config.toml
n_head = 5
positions = "rope"
rope_base = 10000.0
attn_scale = 0.177
parallel_block = false
optimizer = "adamw"
lr = 0.00189
weight_decay = 0.13
grad_clip = 1.0
schedule = "wsd"
steps = 4383
MLP neurons of a small language model. Each row is named by its layer, matrix (gate and up: input weights; down: output weights) and neuron, and shows model dimensions 0-159. Each number is 500 + 50 x the weight over its row's rms, rounded and kept within 0 to 999. Numbers have three digits each. A neuron's up and down rows have the sign that makes its largest values positive.
After each neuron's rows, "fires on" lists the tokens most often at its 100 highest values on Wikipedia text that the model never trained on.

L3.gate432:502526507525405381577483466546519523546490556393563502508553457568554491490414479529547410448498527431519502570574452480539498497513451458490437451503462420605430512600507545512525534439521552461536552514501511523543491449574534464462448590502439462572465447465542544461548397559451523530529450553474516460619483522490451584621491446495512548488534514476474626417520525468572566536503459477567538537491477533514502458530595536524476522550553507561577512620429482454547484549457514
L3.up432:510504588552554475439490501427505557553440457459472549543533556510455416471521458430430558539449512430648521530498499545531509517433453493445534491498494506542417540425499440387516527526507540523524448435516495422484401521573508483509493468575466353524507470541591475490500494511515549490414622493537489591613468564417501551402509457470446500446481504488489616504536453531535517497523610558481449494485435482468517487533523559545467434502525530567473420456443493513594437539522450
L3.down432:517552442456524455528497556476529425445578508543560432488436472515469551541571520478521440531581477540394495431532507504510445585488471502541564553534481494510585482515587598543456521501427504468477532467485470452471610510485568585460460484581537550549491532608393513440462471536520385456517514548438506471411435493538386446588493543571505468520516525486498391496425453562496553455498475432448490586463595605555516506477448494475547546413505445485544499520506523554465433423522511
fires on: "| ", "man", "us"

L2.gate359:550519485564447480485531352486453561492485476492491484407471520467482572467555419493488574542511531554472542471554508614489468506459577446581434372529560571522469546580497501463464487554432563554545461466447599528459536445560507406504556466452478466430538478468456494469495484522543472525496475537401441629426582450552455475521477541499419508525456521578471556605487416468517468593456588450431583504528552514516442535472520512473489481589549499513454511421482520437523485542532520
L2.up359:598529460500424420416476461553503497561547521581493482394467562454447571456482492479486533530569474545508481543479455584474508479492574476443541543529513474484455534557484484451394482571470529515574490526473626479463522431604489462554503428323488543562495478489421500444507457447567483543481492561384563568421539503524519559497503526459411527454557557563491483494428454485490518584559531452498487600510579529484481556528524500516457498535504589515505434463485541487588542572513581
L2.down359:511484456445476520487517585528538443509555486519560420550459460504554471473391524446391543515531523476515401528462518458554477491513440573487602682448474462437468451496466501559450508520538464471559457544537469522508447544463422545462493474510503609577443483526472564522443552382511466524500547515546567457522463484532529559475560483539538553443562497456547380475457466535484570463568478504612385570542488457550538524463460467521502519456466501609581501502526520509571603481506544
fires on: "°", "″", "′"

L2.gate77:426451470524467492550520406474409514511592461436483502520490455516569477519512503498428528467564391440507563510546542450358449535555514440398516459467506516534438465531569476535497480459491483572557571491458549581514491552549550447469515452477561475482505506478431555539458507572500475409554451568506425499479473437533484451544560580595546528524419570454544548469583432426536471511425502555583440464556520480472416515511551529410587481536460497444538511464411420410505428493519549
L2.up77:517510415471418507551532507505444484527516418457513382530475464473582463547453574443399571516540396494488527449386496400517519444491428514438570454505456454576532526504524511513488600411490434488602566444518627565518468536506511576541535387472535504483453520566528574537415529532476533500444572607481536444476412531495575550460486520554510493508564479478506501438521521511525515451536483543526489557523501443515592471571401501439485449600462540526520484534442420486512510491488528
L2.down77:490586524471504579503469587522529535571455507536481493480541533581542482525466445523582493596523612571465472418509450571597516445399495599479497558496516484524513569442467559423428529519545549450498472458518417464496502412468450569553498500511523544532521503452556526498507484476499495594459520484496552455487464532498560541437441450443423493435492453584443482482438529528509481577592416476445627510478481452558584546538485542564414526493541478601513469602562546555464579499436443
fires on: "0", "3", "7"

L3.gate429:564585541569485464518460463489403556488562474526534477447521457453520472590507435511610409509472459469527531564570485505478538571514611496619428472415539491534492552512545546523451517579517493499453411492499549509478508524545527483504469609517472531561560426502493502476527437596498481573506563512601467520545477400401460448496475552479537485442426441520534495456513517527431546599432597462523472445498475496494485507457590538507475581572527418378448491424568469450457511512487445
L3.up429:456538453513489463452470518519516488498536461516527491464449418493420478606512494559534431530454459465527649550513446471359613486489581578484523484476517432494462459472476536485472609515531411523545420487520572408540563460535460584517532486511485523538450522598488513469592468589515538504531489532509530453511466480439555595399531491482465475471528464535516525539444495444457502567529504381500549420467382526449515469558574513506437610473529440470487392513459505535526525493456425
L3.down429:480470460490521601448547526597576465509479483520426522539538520560441479524500531441419412474520505483449518484473510511421507456553426485464582492518514475465520407552531421516562512477507499488585495505507443431464558449504507502434511432544507461417411573520522514486504577501427527499602432505389568512408456563513597646481575472504375448439569540504481532520501455463510448497535481528526503575438540462479511417508516459498565448390438587524540499565444538541470438524577537
fires on: "f", "1", "e", "il", "ain", "el"

L3.gate347:521431576511542513484446488509451453522540523522448514428428448525556520529437541487435567567478396398512459503498425485541480512541527407363556513460579538497419505513528433396558410438445521443609483563430488496444419503525492419505500445527462478467431492530474521441527486591572491463482451537459562495501488530467505579555531431523586512548438468437445490592540540603448458546455496536519519516448497552465572566502533518472497455500594528434576575521603553507502462496549511
L3.up347:492445464472580488517473538623599426507398514546489534491495440497501437577535523416447504372544485560527533630506519483516540494537550502470484542500513516369487511539492425530523407490521452565479454411505409408497535604514480492512469420504516467460487523548459538570519455498469522525441494472495550439537496534511576527504541481667540517484463502480422470484503539579570550520510446504536436488571449520505496576474552484520534511459561458411607548519503474455423511458385509
L3.down347:394572433420599467482538560514619479401476509577552473568491468474526397542444529486522503441493468547510461466448536402523488481468456488558423401488483523451560505511584489531488517522518581560464534437491475509549495528523553590509491597484575471493482529526479513543472492468472549480575505522527510473479507560567492450583555410400476433494513469535478467453494436448522478446576452331500498497479588470522463448511401513404528429445530546506445426466510426564485518497428541
fires on: "= ", "; ", "/ ", "R", "| ", "ac"

L2.gate133:541568518527378509408561543491450548522545475568615554538454484567531530482557503470543492464571476547591543465544521518437466502602490564521498511520463524533538412506482468532530381535534494526517484526475445511616647570556437528463525478526419446591456474489482564564497518553498545450458368558514501451449566487472498455490424590499482493512434472504444538505529524387567467502553516467485562415576469518536451549567478491409558565482491495549451535480450487424487473514450463
L2.up133:487434586581465479465556471381529515539508496490537448466428418464505478440596489524512538426580482562497552498529568567455496533487474508545504512416427500563519484541434474549547423550516531646508545415552519583513582607530556520498553433520509503556488486435551559591444582529588561454494470543436415483494533568450448507485473526555481442502459403511497559436494493510504522447486543593511538487543467440550486493470436587416508459474493503607524501402415487472477504516450510
L2.down133:477615511461483455465495575579479551510519536484373547511473504440526557564410613529476477611487566490461434488482455449586497496428485492463535496573449550437444518479533440468463615441566481422560525564479533460449474419445496496529518506510526500493459566518385518357496495539405469532507576501554530488544473489517446478581543439481549515451507535487527517553402485560479548515490386509485412629517517529529520490463504535549546541574462483506540511566529497499549497464568414
fires on: "im", "am", "om"

L2.gate44:451427459453465525458488501543497443536521508412516438469490487433503568487526583475445428463552484537474461493532454499487517459508490519521560501553545478527511519506475481438530618511444443496560489521524551565530495495536489568561504426403372591565468491574387440522545475471446435558499555441508433505499533580520454631453480426474489453447510548596494477461377470548457572481460395471452526477487514473504475492583568429546604643479467510481459482480435490504566426563451525
L2.up44:468521518476459479409566539474428627496519560524457518514467421474582509498536519468510497578586514516581404370517490457473489515517573529466478510479491438501487495497539468428523578449439516589530457494497415556615504555446422514518494532471547525516477541439519473478503477470421441456423422576503449544540466511364453488520512553476492570579494507496452532512405515432459465464544477521420429467518521387471459607459507492468541411528582568515446552547578484469525577568546507
L2.down44:487508529507483447528471464558637459511478401558543507491459493451463520471453451551519531415493460470453562546447518530501436516518427469515528509550505591469511484453400433554494437566589424456505502491499523485395420470520496460502521548515490544577546502569458501545476562482540523545530504368563586424484524537613446528505506407446531443423495438561499513487505444552471577539449561475562550539430544500539497414535449445493480648444439399444514458461435483525519433443476472
fires on: "ann", "or", "an", "im", "min"

L3.gate320:502399515506564501437390401421475408550517513537500519529535507501515460471460509478463447480438489622543503579470479489526568517409571433509468519468491499543474507482418475558422459549552451526538544428421512423511497519572613360545505466515432529437535441536532400429449524498492513537561507505502475486536565459557439419492455515420463479402491603534462609552534455472512568491495501507547538476517482471534381493549526581422477511497543487541477442449581504569441492514496519
L3.up320:523539560468543537561515464510549439418458448428524505555524417461582565490525481562512513515482477456440444540574588439494437517491466426428525547602542519421541534507527446503473494557473473453471512495382493572608455504470443513483405497543502407513428508498517508453523550543545523404456475423495462458411462549442514440519549527516477438503415540445487499544458450511488409413503475478497470516470549483551526569384483475528539424499480436561460561393630486501421584487553551
L3.down320:442474559544495488485513477474606516531598536486517488524491446456489439562539587497512452454492519553506554438587543478487541449493509427516469511530523510491510393533555542525493563464576553542581453565449353422484461551516535404484435560454440533428542485627495400463498545500413497553535422522500571513445510575474575471551536522424518493474560595505535582481554450526403531575544548545432532469567511449478541525520561519492449593434466462489608553483540554515494496477481461
fires on: "un", "c", "Un"

L3.gate322:556507630592505508460484436505464586516499480482465585596455592454515501547570440461405548457528432557477608531545551515452546540536459476499443521460503513556470450493408527565497378493542515451469551440511481510488463475462592498567444592512564543452540568412495523568518498486473569497518449501457482478516412368516415526523430513551481501551423489552427539438447517488556476537412475495494510434455546499553558434465547492576528446469490454424541550414499538464508443493511564
L3.up322:583444546513374506480592503524515558599482554430435516505524589427537437490530520415491508475450495539533515573521472510527548546475549449557472567461464411548494462535478466591573534489519481485544534439524474543456467541437477521547586519608452586506490515492471486576531539447520629447472502556492535417529486404450473562513505497548472592534481527436489490495428447547573562546505441524547463470418415591458548437499544504578529578518443463483605539464569581486527465477457538
L3.down322:494404375523472484541508493527536439488502615537536488500463486535460498354498625492531502497411512438502496537508522524530479466463618385497569482513464441539493509506620475395483556564459474473518516592468524540457503519488445551435583511473498528480604471498448510446539558552486469527499562581494496529529499477499514469466572459452485461470480581449562459531528468522473595398531426505580532581422499529478478544536604513557515541491516534579428449462453482469530532531383447
fires on: "ing ", "y ", "m ", "ey ", "k ", " "

L3.gate344:541470564462470470578544536473461462542437514466416416437593551546479422538462474553444548506419576487556572509519394498474525393498545537502504484480467537406500500556452453414505451478450578605500478528488502428533467424535419416524447530508455450496492497442553393429487502407551556434515501566571492554525503423490484560507620541550454446545563557443519452493506497460494442603473473500473513529431488594458446535503471388491486450485555543508506543590504519525450478498581518
L3.up344:568461556472487460511512481471446529388437454476472489504489508558514560566414431403465585554457544414456436515527478512556485515533549477457469599443522494525468494372519503571493508532580493522442595471501519458472522387500550412512470533483519441557523583478471592549507378459473502477523502490458472498616416516479490536519537519579488558435531496461443432638573594535601480502458537528505423508514586460468492469558522463488502456470566535527515537463440482473434475398533516
L3.down344:430504487472495568522544552523490480530571453541526477553510490445442536501539494597619485435613475554505551552531505496444561462500504505527512385524471467400562411539595481504520478439437499472479453483526417468557441540506446559456420439601477452477461463528542407424529482546549451442511489528468520586425505496483439546591455489549463373510596489590543459455494405505469565511448457461483650473513530533534455508444488452495461414544508439498502477532514452545475435542533476
fires on: "p", "a", "ec", "a ", "g"

L2.gate274:449485524647567462531443507449511458510464467532554452461534434401603567412530420509514455473507398552482515391531548481541539566539519537468472473511540450482528512584565495493495485505534485449420492464487542553523376589567530533564504527543429521465535598472490480412535500581586545504501448468585487461455519428418453404521616443522554467490512537535548557451464476491496488505453515514521480482440510507494462511588623519598480455611478491543498503545575492475481485535547506
L2.up274:555527388599593421475454474458410522577464478483473457508484516500554604511540495383633509516535471528422516523446539382502561639582532538505441548473464583445564436554508450510371507480561447521544554504538458461461480602437424518426516535480448557459446555436508439515541535464510527505513508450491494440541503563495471476462523528371447493478455516555509497433493523533466493524518392522563458478496456566480412485532537527462461501514456438515466502446519535506451501487471514
L2.down274:618496539388427547491545521583487519522603527494503527531582551512392454567591559493481508563412520437578453562531462502434448471510451456494535467508546574445490490393535469611489545489586477540603494472475508450480610503511452469537464563453521513465553384518451439538421528430472485458584495542376510495542516607560508570565451485486519542477460533427502486510542545454522523480564486426481452532524453446498565496408500483463486492429501526523555468536517537519557524493512560
fires on: "un", "ment ", "ot ", "ower "

L2.gate218:497456446467530532420581546637505500480451461543452437519486574385434505486598585443546550524492450513539469482453558444544560478493489505489487536522472555535429510457505605478491543573480519519446489502562435462556435487575491530525478461375461475510493542537461540601616537483461480533399552414535417443459544537434534456513495430493450569402456518532498456438516523464491453406514491525504568504502473473516575568460476568498592486577503600550470524451542523434550464548461543
L2.up218:450472448554600442512509439512500525482605529500498519503465541544556474486493488549561550510548454551599503537473481488479573456539491502496560466384492635539469509476566477533509498483498565547488440521508528625538532552421581499470425576454518543621452493493572480444558473506613455501507465530517462542549523521507465429556484578451481551419497433530431537563515446509615421466493587484513457578462579411598488557487492513505592467570458527557459561554504507485435570547492520
L2.down218:556462517497429539430495511508473426528459506518532507526541476455438525479516485398414437546492524469434465451541498540552440491453564464487423456591502442456458514441431584430491575541502547448490569490533423382539443407567461502509542510514423475486541540513422547633449490518437588520470565478450486403426530460486486505498511385522581484516487545465571522404451582487412521540476435505483561467562474614426534515487504510442406527408544529476483497446517530499590466498484503
fires on: "but ", "known ", "gre", "where "

L2.gate223:572481490485544530506513526502492481399535507473572450453402564456502466551455469438378532529607587480463457530497454441481583511578529400506531498482524476385453553511462526437485443555439482507525473542465529596544510450451525437526469397444542541411481526516477521486419467464538515426510512529413374607462403550446453463553559488502532511546477569501493457554427425531491533543420488501501467501517584441521505452483428390500476377464495542489451465489474517463495485528586496
L2.up223:505547552458513468521517475430431450510556578503518530434554428570467491531406528443478499477455488536530489560529439486492534490394456470521425503521586439504576521515492467505575464451463495583537563456495424502526528559363516523383467554500440489428590458535500473432578479574518476448521526492497508481558535522603464470521475537550450416437540584371431485388592544552511591457549541514482468516533572469477539404543449523445447492478528459449538503426539466494438499412514470
L2.down223:501476508425502395537431518454493584395498400467533363523546544457508426502477458504440464500566488560501578450483506418538581492657518475465520443524488516505512481501439465486479487496405508522512488518410524518531425529581541504564533473530555515470494492441562482428378511520500495541453522482506418540475474486519551503457545507488504646587536404604484492515491448519445424502409517618433468471489387551509440491440525427465461527462443495492476470521485503540528544571512498
fires on: "g", "on", "-", "en", "al"

L3.gate63:555577503491514472536615568507541428473450484492556465548494495645383396454545483579536473424467454553519512471552617486474536425450437486474453542471498545526516518447576484374530576468475554488510533412473545476489530505461459517420553459518414526517468487534557458444557525473575459462457567448436550513472521513475550441458436466466509563507522496461532516567453525427523437534568476454443479578493510478510529571353516444404497477513511557485501519548428433503532437462529422
L3.up63:476451580430530516510501540512499524424619443499425476513482428518437504492465497518515471484468524471440538538508427455431489539527492434464454589517434597413559488456502558573484427554503553538463483442538473592553612386473560444487512545531543518546478515425549458538452413492427585472417554498488440543425453469533461444584549498454458402444526579473499544589542583524454513556516555474565485493495474455529454575551508540424545502439510560542443527444492530611459495489579489
L3.down63:543565410526466593530561502483501536573426568464543457466505552560422386483524526548621513459598463534509520504561583486491484490479478448515494487559516507530496455518536502461492546457529521474522516483499540427500503451409450581565508539494412503458500459565494443461583550519613466499534512527550590485498494556484572567430435495519576534542526419478396523583457329421594545571536472504441500456512529493468581458434514506491449526554502526457547503524478428436553528434428498
fires on: "C", "an", "a", "le", "in"

L2.gate358:436430530518519415514575513451563464481531517539525510599448464494483464462527574481472499432499542523529529497434582421469468577597395492397488546463481525510486413361455544535482607467523497532463588500568506507464525550449425571496516577580450534544373539466453541415599538459516532488490483495512576438420564553479547443399415486475395528527486469477562474459494482430543505509508469528512432466487409538519496526579418527510582536532568489488530467516559479493512463514508520
L2.up358:521427466524522459536494439447528477490489546553504518486572425433496460403474520413544520610392467439409455500585521516445501454543479511571546477509580497493524515535463524569511473527460417463473541464487608448589499493447466504441464526570532510450551517420500450433502530449537499432498471466551508470537476483546483437486529482563501495412528474447495514468487474488517554377557496500600522522447471505447485569561484474523512445482390440423608521533579435604405600476610428
L2.down358:409507507491471597525531522534559550418529545526483495585429524527546392550499513569469421374604491552460548451439522427552518490516479466401421533457474474503476459421528500492450550455481607516560476535547402576453545472515539442481506519476493492548424453502489468535524443553485447550578499519473517410406549538401569546610466478441435542492516478599457478485491513509533468595475416570441503475508544502496519525490527527494536533485581572498459503501477520363520437535499574
fires on: "C"

L2.gate124:449566511555464438524499536461410513566471509507496538436448470444455552540615498482490527465543442475551439491548427447429448479422482528454482542461454489540522578493588467489553420535532390494424501499418436557447526532445520562539458575526563458492439489460498390468387515510555489520492517483463469442583526480447441366550469459512516474526507421483413565510433504485549493492499483512471518535523492466450445537536519613512500424592497383492531656558535549499455556511525529
L2.up124:497515434448555414569513586520476474586456478494433504496549518508414505539478594434449469464494426435540491522479442411398505436444525527451498514577487437557508484507532432489528584590551385477532531517532449531477498505438519592474480518568487563527436476521472401434464575559584494479475576473482482424567549515447585432531532479448490524507511426530451543528397563552575428516518412496451445481519479485432432498488535617534531497570454421435600508515558513523475514449492514
L2.down124:558419491476610541456498467549542437510541462457573487541580491528524433497439520462461427542475513503498526513416582514544524591585540471461558455530601503412527420555437507496496509540481563540607520481552554474540498518522470430514567439547545497471484528579464460517555519525476506443497481598544487523462506530637594552529480514440557485488491567467580540453492496447449550553450548533497459586460588493536517481451523415498495563418474577523529354417569451463477523444513419
fires on: "il", "ur", "un"

L3.gate162:496518543431536489487532532481540544505537571486431540439520484457564565586456464498515433365445489475581544476538517489541454531412508492417515503528598525353491519542509524508457473511610507441523457548579456581462553577452546542517488518546484515514454564489530527540495582562425448614454454527471503520445580521517439562489506463659523516525583511593490491565550465460439482535457438456536499555528510496516501468461443446480535631459575530478432450480516485521508460401444503
L3.up162:513537523465516485514511477568489525483474410422594648513533540566501451532443477464402587438479522443566500531547583487478497472494438524592466515499554579469540531417419566497428537493601385496520465463474507501494537527480507486395545506539461519513531505483446525515483518509481532569433498437491522504441473585471566490411515449509537418531542483544565535480458558418501445491492493409515488455519536401518524460370484614551491494498589561523389461478497552526503535366505492
L3.down162:551525505531541559458519514499516462555517489469492461498492492389444521453552583485508514518509402549453493411511391537420521485543543500472439484570507522562483476542563400472572566539489524544498454468485508507569424493510439442456423507460525493515481493521518578557510443496357474448553521612530487579656547491486484441527448503453456488538472565534412474468485508542418585474542505523495541546377524513519474483576557393557498511547404537553448515539445437481499409614520512
fires on: "id", "As ", "K ", "Y", "o"

L3.gate29:481448457482433521542559513451550416423497494475463441492461562601504421504471501511437434476460524515543526446523458385438506413563512378497491478521503483470424472469470539485468569515480532512520407448445544533513512560408461475568534513545502513365441486544555461561489544492512531430565574535487490470461503501518513481496511430480412524452526533463479563500429537551570473601458474514495427496495485503447556489571391583473688461483524438588533541542531521429484476428533578
L3.up29:519535525548528556560450505484538504402534564606570559532559399491534430431511531442537487382464511433451489617488523570498494487563480517473606494532403511487578567504488568516459523604482517576412586498469519556489480449459565444427502487443480497557504572507553441500553489519466518523440511425558450486562548541495498449486524479495440477530532542592502480530479473545529533411546515503525462617477605532560538556506501366470447413538501544465538430474482472536444516493546417
L3.down29:419488560436398542457583512449600478497492514449486409564483521541471433563496509557494468508539445543573528381542528462491505419516490401513453458571534551459463393490474498548478469499503558465553489483510560517568550545495513474566560422533520530440507452536441468436464569538555457460511527524517522455384485436462519458535461519435486499462531527490544585567495437511569490660461432537446578436497465475503511458469539598481605532460538439524545572500457568434580537442491543
fires on: "C", "c"

L2.gate379:517524431560466487498521468498515538604611399541520511558503454534565513456478442458396495557562404541418402410467458433535480484456519511536554489494664580540557513498569482403439551493507508476514519520471557439471472541569471512503520395460541465456464500547417482491420488617546442533427488500530489486475540529416497488492473476547440443443422420500551585462411513560492590601479440563463497526444482548533509488562547490444456510486490463480566466489491531539470526552543531
L2.up379:519456390502418536500452507565523431518495461514569506475440482487562501538477483468474528530544394535457586446501451543553458445433530433460463464518513526568457499490481568526434482538519483468544481425440518518480490505412469492482486438491544559527584576477425480423498463571555484518556398461492475470416592556416458443549516599534510515479529558461443479470443382536427440543500525558394484497431550434418483518512491503352530450456549529396509577525620500485439483499529501
L2.down379:408482499579543374524486532441550551510488487536465551498518557463459515524480439498579515479440563578522426443423488422503511446600466509618534564497579556486463508493526512428536507465541505461412573586538535426553513483595521515558524515489586415522433430602470487540458511464470466520454570471446476575511419461518447563404463486550607510458492515536545487470543521539450577533489499495560509584549436491549497484471545501458421556604470437540545451492429553511523598529522513
fires on: "op", "or", "R", "im", "national ", "ran"

L3.gate220:499503484504487550448490418455543494486453475496541422442368530500463464514519520555533461491537588488448519408542477605400438406460495483497442447483538560495444481487475475463448527582479441459558486481478595526466575426608494413507525465557544534529404575499524572407520380563608519521466473516532557583418574525409453490519494480429502516481527514533537442482527459489466573506482525476518597479562457545507464591524475534422531482530436435544518416501574573489469549505557501
L3.up220:490500487549529480514585545532504459569550429490435485566530529572419533539598595508537470453500533490442490544463608477538522522490437605450522538512653440490493524483510471475440554556513415489612552473410493491521553491532463540416513471506451533551479527562497524403503544444387536478401454479490565551465556489529549548481456458508565526523575427463619454589393482504481493508536507385450474497476472524539538565572490561383491557556482509474535509456493519455519553481510499
L3.down220:570577466485517378501504551561500482511583483571449541510533448478525546444452505492480599506516429522533431526426511398526520495516428577593630513464475430499513509454529506522536426469563573509505466524421427458472536594425461530499532580375438444500520490487426464532502532450437520497491573522492446472484543550591498555525531443544537463564505441422480517509444426483527447466554496452513399472497547448564521520485499620520397512567516601426485553449432489476528463539498461
fires on: "°", "′", "Sw", "1", "Ger"

L3.gate208:528475490495516486556569501537521479521654514505435537425464511492589493474453455483517453451445475446532521529538470510539526593511521440468585508481466499513459561511476525483528557476497462527531557505372494483459465376578473420394431613512472515541565466519463452467539405604620455523471463572474469521567530530489470568574459583572556553610472531423502515515489538488490404503389453425524506478485515529489563534509499413504530510537507533467479399512472480492491482371551512
L3.up208:536564561485552472433474458556449574496477410459629579596524493393547430484576534567520492480524531560547517561480412552481475574467524445529542483468543533535473472488397470433562513498492541484511450481443445465597525471548456490486508544586455450551507380494590503472550478483458418505495530569583528543493542495437505471512449495500434459509472462527457536550461475567441428540524385434498443447493395528541414485520548500525509568474580567526515553499517618472522536447420527
L3.down208:500553451455516515457586517516555485506470480566474540505400546523430439449551494492525529480568418541542404466537437540473468584468459482505477460511476509472550504519506504454546532522537564461427454564521497404473490407560433593455511578486566513515484396472455419515478425546556439456535543571474506542504501485460442486601532523493521473596478442537390506532436467457525424501534419377475476473402607525583444484536518495413539403414572538563524465435495516515549448471521443
fires on: "- ", "| "

L2.gate343:553479625490501534476476565515548492486457509500468501438487423436503422525527505531473582488567460476420562465548478469548446492418491459466541518518506525476594388410495429568554513522448465414488503458465568452505462558571536421573516526588433516496515455530510509516419485463548496536459513544499448505609498473462545553505485457584426484449438543606417475562630558554593519445485503541494595451469464593465492510464462531565439482534474509494519459466467430589505414487591559
L2.up343:509339514500514534473469500491507496528431551526567461554542554466565467548540547448458422478575453562432562465400553388544432457424467517575405434537591452419521503543385523561526506513536499446519521480609484530526482436564477521489558460558511522431556429453484425518510537490559548599496487558545473497543544571571496560489513410575498506513468469433387497483485516483531582496546529476470501543552485495537552457516547456491481467465447432551599573455535499568507457439474517
L2.down343:461549430525392494524608440535462542511570467498404496570452503588451503432490511536488497523396596477500479602535582523488437481594510493483518582414443457564477532507567553456499492513576541517546517549455534570415512464450417554418483473427536546505470507488503469423593483439447512566501512469464542538406432498424472505543510541466563485532512495419513593457514403443398506500531454507539434507554513470454489459506568545509553502539474557483386533507500561427450576500496430
fires on: "d ", "is ", "ch ", "m ", "k "

L3.gate447:545594460500546481525522418507514441536533514509543489402497496601460488526537427573486519556527540469472505549488607547479508429457603525413486429508564501541537468526534506517478569555376551490603503530434513500526510519569440401437558434443405587605559455453477501578556458450495500493530446488524474546501474476499520467454537577516578508508353495443577538546583509492482456595452484492554506540501504546497470528579517517470433516469540514387467476508530407500462538433579506
L3.up447:480618478490522480491550589524561474499493486580543417466523438555447513456529504546494538485426428462376483472460541460427523458456579493452518495528538504440504541495562508407479619501310513535526575507502608480503429508567417543468551497511464508618484532557498483590533582508537477491462494500518513493452500576551606582460446507548494527590476500514580448481520482532468505519536423578546501519478526466446482481487448457489416601535512550413515467460492439454542440458459488
L3.down447:502450596482442558485496540479543553478484512480482492538477457516507494543496560381523512476505453550456526486582420511538557538503434487572461561443468544453535517540505446470513489468501449537400546474531508496452468523541525616503451515640595435444423552504479443450494450562491484462538541545547502465440527531591507502521431476468402505563601453563440452376419454450442547413540506574448571560520480389448553453528563527561542433570510504588512489495486483523560470557469589
fires on: ")"

L2.gate384:500530506577489358474512405489510440543577609533541512492546455490507480526513436551542502499432587415533449450459473552464500506471473477437483457524548474533501434522507481474465510550445448451585475456389485437429476490604491431411478473568460500436536486549461454495578558473517498569566451472527606501520535537463514559506410500481479443551428469564525525565442451528433514591447541511528519486600538606505443571497545458569491593426528506434484536448502465402534541544527416
L2.up384:504492524547511458376555490502524443517485516479497491468568456528430481441466551572561519477542546491465460546426524486531495441453488453426486466598523515536516445509578476557434594507480458332501503443534419528467496540519504435462446481489581452536415518545502613536542541462408507493519504446607529456488559544436567516507519400542463519566459534470511447571567432549526526439537540519560542550544576569495454585446459576545554551497483456516500491557475484473464609532418388
L2.down384:463427557518462510437465581532453531552427434457471501481499469504505548432450463513471391437579443507432640522458390501442537530536463543501512532496549473476520555429483373501524592469498488563358629451560471526525444529496545509496573475548525535534418580484508415540504519483387512464428469496571478482385469443536548500517495485424452456470616470473548499439554472473512495499487483540528564530499415437479541482492468570478500410550467532564541509540489516515501463470482571
fires on: ")"

L2.gate4:536527416609515516475537496422409560490430495434555535444527490508473512540552457474554532475578477503503495431520441496462527522514486548471457537472547552512584479485521518570547426481522537503479534488471436541528500509469582411571486547535555479421492513494521500498560450549498513549532528519484535580532476488558418474479389508479463496507437439529475585513515547475567473454452583448507589432481562502667444564496464591478651449434407379526421493454536454566544421516465451
L2.up4:478479473489425444477437488472457521545489430514567531542534518410581533458564494468572474530479436502450486465516563484452529519545525480592489457594456399547469554602479472610415581549550595488484543416497512477573583568446501480408424422444439484565499521500517505511501433654429474484494475442597401460480518518474461473561514461438441452532445537545405511501443522485477441493433482509492472478515546437465484516379528484483506511508583528553484464515467491562447526441465583
L2.down4:527521494509524544433458524421497566500583499558521550548452416474468501520532566539491518473533478515405479533441362486493511521518522550496516520522474608454515605553601505489585469444463571511526478463532435542479310570453552532562507506521499426518461530618471442454528516488503440512479495498534485403426474543547529479533489595438545443569444457585566526586568537444555520475509503485515500498485592539484381605540498569453516552420465423513451498517470523512483497499530487
fires on: "un", "am"

L3.gate51:527581549453557455552494497495551473475543494529522511504524418562549476478510443483509536450458460488479444532522505552518445447449502485486522508508475608579549550401550492475440430525587424521463480463434534551471556433460554526530561477610499436503477571507536437506527453487557542538568562431451465531560511470452452429541488571477499437570472520554481525581540428522541474616468483466487512529578546475503467525393436588408541444428531466515428480467534375467544420532598364
L3.up51:463510507464543425394514494501535339530458424543525503428507472567437472470466461584523528462499505489553453567480501508575454497427494499515511564444541454506663485539506411540530441575512484466506522436492501478536482509438538530491472345526506513558503403541390511427498449489570447421603497458515540561485507572512500402514478572513499509552553492487385453471496516465586493455555532486439460500479538455540457558532545608461524399438486502476468513427562486539498553512484500
L3.down51:441463393473499474488379452589599411550548551571482381508495464475546448468470549412456500481491450518484503518426507494417466391531565446488468506454540479513483593516472515511515564458451561491510528453584556566511500619519538502483533527471533512470536458519490506479559465500481498494513513482432499461455453506434602543560528496476513589431454520509536445481475469538455562417562584537521462479481504465542571463518481447552495600432511673577485469470490575506429414506475589
fires on: "un", "Un", "En", "In"